{"vocab_size": 10113, "norm": "layernorm", "lr": 0.000756, "beta1": 0.9, "grad_clip": 2.0}
MLP neurons of a small language model. Each row is named by its layer, matrix (down: output weights) and neuron, and shows model dimensions 0-191. Each number is 128 + 24 x the weight over its row's rms, rounded and kept within 0 to 255. Numbers have three digits each.
After each neuron's rows, "fires before" lists the tokens most often just after its 100 highest values on Wikipedia text that the model never trained on. A number after a token or word is its count.

L8.down205:133132137138153152142135126125089169107150112129157160103091126151107121152124103048083144151109098111147126142113173145081129133079109138109142120129110166131109129124142109142125140157091093116138145099121119135096095082129139137097165144101178147096111124135116090146129146170132169157094133130121109152120163143131135109149120117082139172129134084138153178152164143088090110095106133106126159150118099146110135141123136129080124162144148128145183149124116153153114142119109136112175160101148100154078124129119109100155140136125157158120168114129118091143122139102138111132
fires before: "s " 30, "t " 11, "to " 6, "ag" 6, "of " 5

L8.down183:113117113132110118140130189123067147090126082120131120101117120119154167069128105131114130141130132142117091166143133132091111126184113085127195115131120117162113129154128114138148071095109110105096173151127155129165112137186116158119104152125123140131129114116139139133144085136088142116091158110124134161153159133105144113153105142139119118144108147144141163140112160142127097125166162151154112095124156141171126142092135141090155111111125143140141104147155124109161083132160088119098127114173114113117130151177108095098114129103147134137129132112095136183122143109149135113
fires before: "\n" 54, "| " 15, "|" 5

L5.down317:125096140172148112125101103115154150117125105142108110126175151148145097091141124116124078161131149132136109119146126119121119100133080126103120128144141102152129156161079101130108160118123137166122109144116153146141121114098105170142118103134148149149107115134114170159137120147115125110127136121164126144092139098107090108134128117138065108154131153166109142129100127131116150125109255115123132077144110164138107139111115097120110096143147146148147114119119124123153119172148127108140136137106142111123117115117177121130139087158124092124149118089119123134166102131115137141
fires before: "| " 30, "- " 14, "The " 11, "In " 6

L9.down124:135140139124103154135076110110118088143152131133128144160133139129122098072131115097145125139149159118117129098129134164118126074125097138139139136138149074147140137150119115141108117126111099140112132168095147138113158143110122140113121124102142114114097102132127116141120164143121133129135151127180157094112120122181100140108121119141139103102115153126146124135125117149136141120097255147123145101132097144111128124108108116101123152099169114160144113150137134164154116132150112126128136142107121111110125123129101127150156097099114085117171098125131142117134133131121106156
fires before: "| " 55, "- " 22

L5.down8:163115102141169143159160108120150157139151152111145130157093141180156132135114077151131078123117102159160115113118130110122091116109115103118117129101126119169094121154151155167156152111076144118112121101106130114110152145080083098104176135098161125149093153108115108143152117105150104119120171131110119125129141106180128135126147125122126151113186111102136131161121155097094134127101103107132148166148090126115096119065125158123151132153168128100108090099176138150112161112171113090111124128142107147159146145126086125129139118126096081142124167136135134136121120157133129126
fires before: "\n\n" 42, ", " 12, ". " 8, "." 7

L4.down311:108141136147095132139129142098184137132116132200170183113147106140144141122113118121115148091123183159139142164096102097150126101133127088107140098106118131122129118124125157117121115083164134122112163132160114107172104143082128122129135097089082147168124154154146127149118137156123086131187123081144132126165118096121170119130111095125137129138100126130140156133156142141110130115118071103149107152123115155124138119136074160132147133077161151140135147134116125153133104079153127135134098099120116108166126108132123156131120111114099073129135119161089137111094156168108124148
fires before: "\n" 34, "\n\n" 18, "the " 7, "of " 4

L4.down204:086120136110094167090119120132154132122133114147132148144168101099170150084129159081097141133121154102127147147135104173129165151154108110125129073101121085153121096137099140175094105133142150130115131143144143140105136115141135122199134151133100184132134107115147166144121111071129179114103108124133111108101138130131169121136108114163158125133172114096128097129160162095087081104089119129098099107112131126123161110128119112122172167105119116128144147140110115121132157104115129144127158112145100118121129191100114125113101134128160117167110128151173142135120136117155166125
fires before: "\n" 48, "\n\n" 20

L2.down359:134152154128125150135182149129134110097163121140128149132129147170132106121148143139114158097119085121106164079141119117108143141129131132127116155116110097090090106121141110113136126146123161153139205155135127121087128170142101157123152126127162157124099128145142139129147146158115068164096137113109157108149200171132121128132099139075119093138110075142166133129109121083127126128130075119077129124121125150113134124121126105098140121133137125100150144126157134118094140151113135112102089126089142119142104127168136143111115079133114118171102143169148128132073155102167166130
fires before: ", " 27, ": " 18, ". " 14, "\n" 6, "." 4

L4.down75:134135120114104142095129178076122104123155152111157118140110109130107167097120141132132080089107107128119116147099137134054145125153124150172161130139122095165168113108176141155144108117102124150158134093124149145118120120118156140124136157146117134143127111145105166098164106176177144134118134101091107124107159106168096134105103162097119116114125139148101133121119148153113104156090136125198153110172121115152097171114141094113103147128108121124153132122157142168116131104080118138152125126141141137092124141090151120096111116117175165114102121149159101116154112081121132127
fires before: ", " 25, ". " 18, "." 9, "mathbf" 5, "| " 5

L4.down70:116129153113165153113162107123112100118155119111143135145110147108104141072090120110141107139151107130122115098102147132040124117143146126130136068176151092123133117136146166120120094114126160151137135127118145117143142148103133130100108157109130115129139145145124143115156128120121147112134113111159121153064099151137072141082152169143156116106144143099144100129155178119105133149149118145114123105126090147164111183159137144113151119096086152155125143092175112163139144164149106109141156136135091170113129131157097046144115131148134147137142115114130130121113136125140085109
fires before: "| " 90

L5.down127:086144101165102088099147117159102107146130141132169148078141137125127099145165182119104101129141143138121175114146132134118129112151070112157126110094143120093118132150111138106096137112121166108114100102142154128154160140130155134153158145097123127144153167094124091110094144116169121105103165161115124144170121151135138133179126118102121114136136109121131179130152160122125104159101082122126097179134149099088117134085064127132155102125140113175136103149130154127100120120158119069131107130145116101146156143170173129133139150097100162140132120106106147105131136119113123130
fires before: "s " 35, "\n\n" 33

L2.down296:098146111107134179127123099112170130151150133165131120107142155102157102136167142108119091128124111152129129165118132134117103098145148159128129115135095120137088096149108098103134084144157151147139092092067146127157191127102144129114107117156087133140171159152088097158102124125120109093113142191136128160139189137103099131128141130145145098154098146132151125110148120104113107141117098124125091119125105071088138149101115128159099106097150067126163100134115085139121121103152159129158152147121149131138134137105138133150146109133122100136140125174143118132147133158152128175
fires before: "\n" 50, "\n\n" 21, "of " 6

L4.down211:114141092121147111163101106161122129103093189105090108116073150105093171105081110166150143108174175098103119110135171124097114123131152127180130206150154109116101157134130120118129135142115113162123097108131130119128145155145118114102131160146124101101138137130128105134099129122141112124127136133139115134085154130104151173156139201126136139138124124151136127101118138132102134128086099125123178071109135100152122122079175099116131140124118143162141128149148154137132114157085129132143130134101106144116131148145147080112127142138120141163112157097092085156126111141142107118
fires before: "| " 29, "Cle" 13, "\"" 12, "\n" 4

L2.down252:134117158152170154122133153099104138133142143119096092168114109153085149170118113108144063132132103082137145143138123136153132103116120118145141129192159083106145129095116145082123125113141124097123139126129169133148101141138143127122124147127108095098142075144152153101122168166143119124092116126137140158112119131119110137142153134125126165124105149158097155132154132168134110166084030135108115117135135126169137140143123086131122123091068122112157097101150156149097128162116109166146162095118115120126097142122133088107124135121154156126146128101142169157104141127114151145
fires before: "==" 25, ". " 12, ", " 11, "\n" 10, "." 7, ": " 7

L2.down146:151110110141122157095144153118116104145125142121151120116119115096121155138130086118121060178141155136101130148078117127127152149149155155106120122131173083104114129126090123113098095179088153093095119138124168162124101164101126149165138103131114113175116085160129169172131125089180122150145103153122161124110145131119119120146141137099136105112132152112114132079134147157127135133099061177140101093143098119102126135136098138105170134142121091128153131158122132094175127116184144127149143125140126142116150140108097112133143103117129152146134106183132127103144144127122100151
fires before: "\n" 31, "\n\n" 25

L9.down43:090141155120115165133109147149126131116140121125139133162188107151111078120172135172136076153135146167137119101119151144170161140107110148073134134107129116142116164156091112158143103134104169097101112157111131125112142108122093108133079129159103182111147126111111152087129131148090152104102132127127104135135116118106115115110096131127107131125178147168103155137114134155133154123131255133141094119150124141153114135140143131140127093139139103154125131128126120105104135110128137112116109133115116167106112100094125118120149120119144121101147126130117095132149133121134162113
fires before: "\n" 36, "s " 23, "\n\n" 17

L9.down164:150102112094151134126118105182111164129145103136123177098168117149094127144122129143146097125133123121137141104109103153131122154157127105146111136101135147148103109134154117176127113111127129137164173124124141145108133132096097111093094123155106151109123147127122110136101148126123089144118099120156144090133149154101105155117113102105147122104181109114117119117118142097132138127139141151108139196118095108107167156125099101141084130122167116135165129133136095114100157146095121130099108201110130123141140110169129133129159132130106127179095143102105148130134178143037187130
fires before: "\n" 27, "\n\n" 25, "the " 17, "m" 4

L4.down202:178135077133154119133134146133100107141121148125111088091138156079112150153112096135104088146135122105128127163134143153114155177125172170126083125155117106100160163104129117113117106156113078122128155171110156127107122134129158115141111135125130063133157101136123141070135119156132153167128141146103118136089114139136104134144160137148093117140124175160154112104131135094130097144095073176140133123154181128118141133129093124126079152171117126117146140120118136106119079131131128148131188124137116106089144139134149089132112138130144144126149135143104122122182116099124096107
fires before: "\n" 81, "- " 7, "\n\n" 4

L9.down343:097048114105122146136113134118144123116157152179151120134137182112138130126178132171112116106088128106127123128108112133127121127128111103180118157140175139129162133102162103094141172114080118165144166116122087108138156113074114101114120164073149105085119129117142109137104127096130123163173122135131153114157158110164151102149160109114121153181141143116112157131115127083120085115107177113154118145145139136111117116127103108157084105114125128109151100132152118126105099125148141140120139133092140121145152142138109130131150112115140118142148145163081181100134115156101118142
fires before: "\n\n" 58, "\n" 32

L2.down201:137117113142149132164159123108103111171146120124092152138112151136138105190114135134095115147145088133115130161123116146131112089126103103121088138122132104138161116147134098095128144086178151102130166101132140178162161144129125155127131102115142111114127125125124107124070149157135111129145133149110149140099164143130108100105102180128133136091146134123187155098123123133154114118105012161116157122116140147122093171099161117092143139128130121117152120154142159124143120118135132109162128135091140127132141090087109118168117104140123118165100107155108154165140094112132117146
fires before: "\n\n" 27, "\n" 24, "f" 4

L9.down306:135148135130122140133148132126134143139140135135116129109186126147126128035117128132146128100131149133139133136112120139130153133110118131119131113124138127105121144130143128113122122129127137119146121122139128128143111102138141126116128120118131133122116119110132125120129146123128096105115119126114127123132118144126136120087125120135119127138133112101130135141114151125114126111140255132107129136119092132135110117136116136143137168144123116121134134120137116128144122108125148138097115149109125126131133119127101143141138106116136114142107125122125135123128132147122120142
fires before: "| " 65, "- " 18

L9.down304:155127137139146171075131163135108165128106144166105127156114102157138097141102096109118152126150131157127145081119094124098160182142109137142098138141082177140103118082098122123087139149152107084133130118161147152104118112168110125153139169134136126087131122123138124117103102162143101114169133122132102119145156146138095177122152156122099087149118133099158095148119140151097116119123111136120146117103113129156085099099178116121098120115156156096121076156103136109115113120154125090126127132146150138155133119114071140112140155075127117145137161135135155129158150181147147113
fires before: ": " 17, ", " 17, ") " 9, "\n\n" 5, ")" 4, "\n" 4

L9.down319:122112124107137169111105125177117162128113180148088136119135077128102146175121153120166110148151111148124123096118139121106145111124126131156118113136111172102075138121159136129142128172129140106145140175154069125118112156096136146152117090115089099136151115152136097169140132158115153114114100119083155114167116124108151126132096118093137146133148104144102158117144126101126140096139148134130134132105086163153081123123112078138155106125113145142106128138105155172124131129113178145103184118136142148127122097082115109173137129082136132081114106132106182114133144111103173138
fires before: "s " 45, "L" 5, "t " 4, "by " 4

L8.down31:116130159094129138121169128113151105138094073133166135119085143117163073146129108142164168140115151138117140141148165135096127149145092153137140121122093133114140145159115114172141143070133102146161120125114144138139125120092112089108143166106120129158162149138128098129133141096134119109153119178105103098174114109159190112167118145141137148166133082122123122102149123160141068125144051118138124140129143142106131154122139152109146170102147164139108135134103129108075127100123155122137096131130074103125146107143122153149110145101138152147122114147112073104110137120136112139
fires before: "\n\n" 32, "\n" 10, "are " 5, "is " 5

L9.down18:114131096107101153123119117125151153182090125100102143136146114103113159170152155122128122181124111168130121151137126124130125170087136145123139149131099102141107130138104119127137194152114154127160137115124165090148115077146160140071130100111115147122165106138152090126100150122124105111121161127112142135151163114120165087097117123134094127125132109132095149124149135087169085152089131142124124180101128155152157114121091128137106070135103103105144150146091162142148120132112159111101137117163134105128149118100140139127138121116109175153150186132135124143123121075104090089
fires before: "\n" 39, "\n\n" 30, "===" 4

L2.down64:179136078108120171140146119122155104133120146133136139116132126146146118146128127094105169144125144131134133147141106126142104100116151105146120127193117131141121101125126114113166156119109077154163161102117087111118133160103174131115116095081102121152116151136109130132105143134080084131119161119115147151149118129149152107151134133133122143098136119147120099177174178105103128165083097101073154126136155146107156132138138149130103123151136128125124105142168087166148151108137151155122141137110138160171107102168129094115071116147112107144107125101075100078085156115142125125
fires before: ", " 21, "." 14, ". " 12, "or " 4, "shop " 4

L2.down195:107104086133106073139117148050117117124142172153090142115090106135152124074122180107135081122142116142126154159119098161131162128141140096105113142129173162169138119163149138134122135111154156160150141134141160142152129122140106095145079118114095104156123123152085125117132075115119112134139144147128133122103119155130145141137151154108087132145161112099152151119153099133126104109160056089148081137121138092137096142130098105138149146107097122102134147129195144137100141126110132121152140142102143151123149147162156158135106084104124148161133120145129127152128132117128104134
fires before: "\n\n" 69, "\n" 30

L9.down31:132121160071134124130106132125164109127136125079077169114172109122144141097131179098155166113145130129093124121098122135117114145124121078136124105112119155137123143152107122145145141125144211116161121149154154113118134130158048099113128139152090117136146145106139108135132155127140156141099150148146136097163117108126145123136125119139131087122137146140118135120099124108158102105084255139127107087143119107102151132136123128130105146126141135116102128151110107099133130159104147121126136118114103125139148129111155107162124155114123130116075176112116143129094155135109149121
fires before: "\n\n" 29, "s " 23, "\n" 9, "000 " 4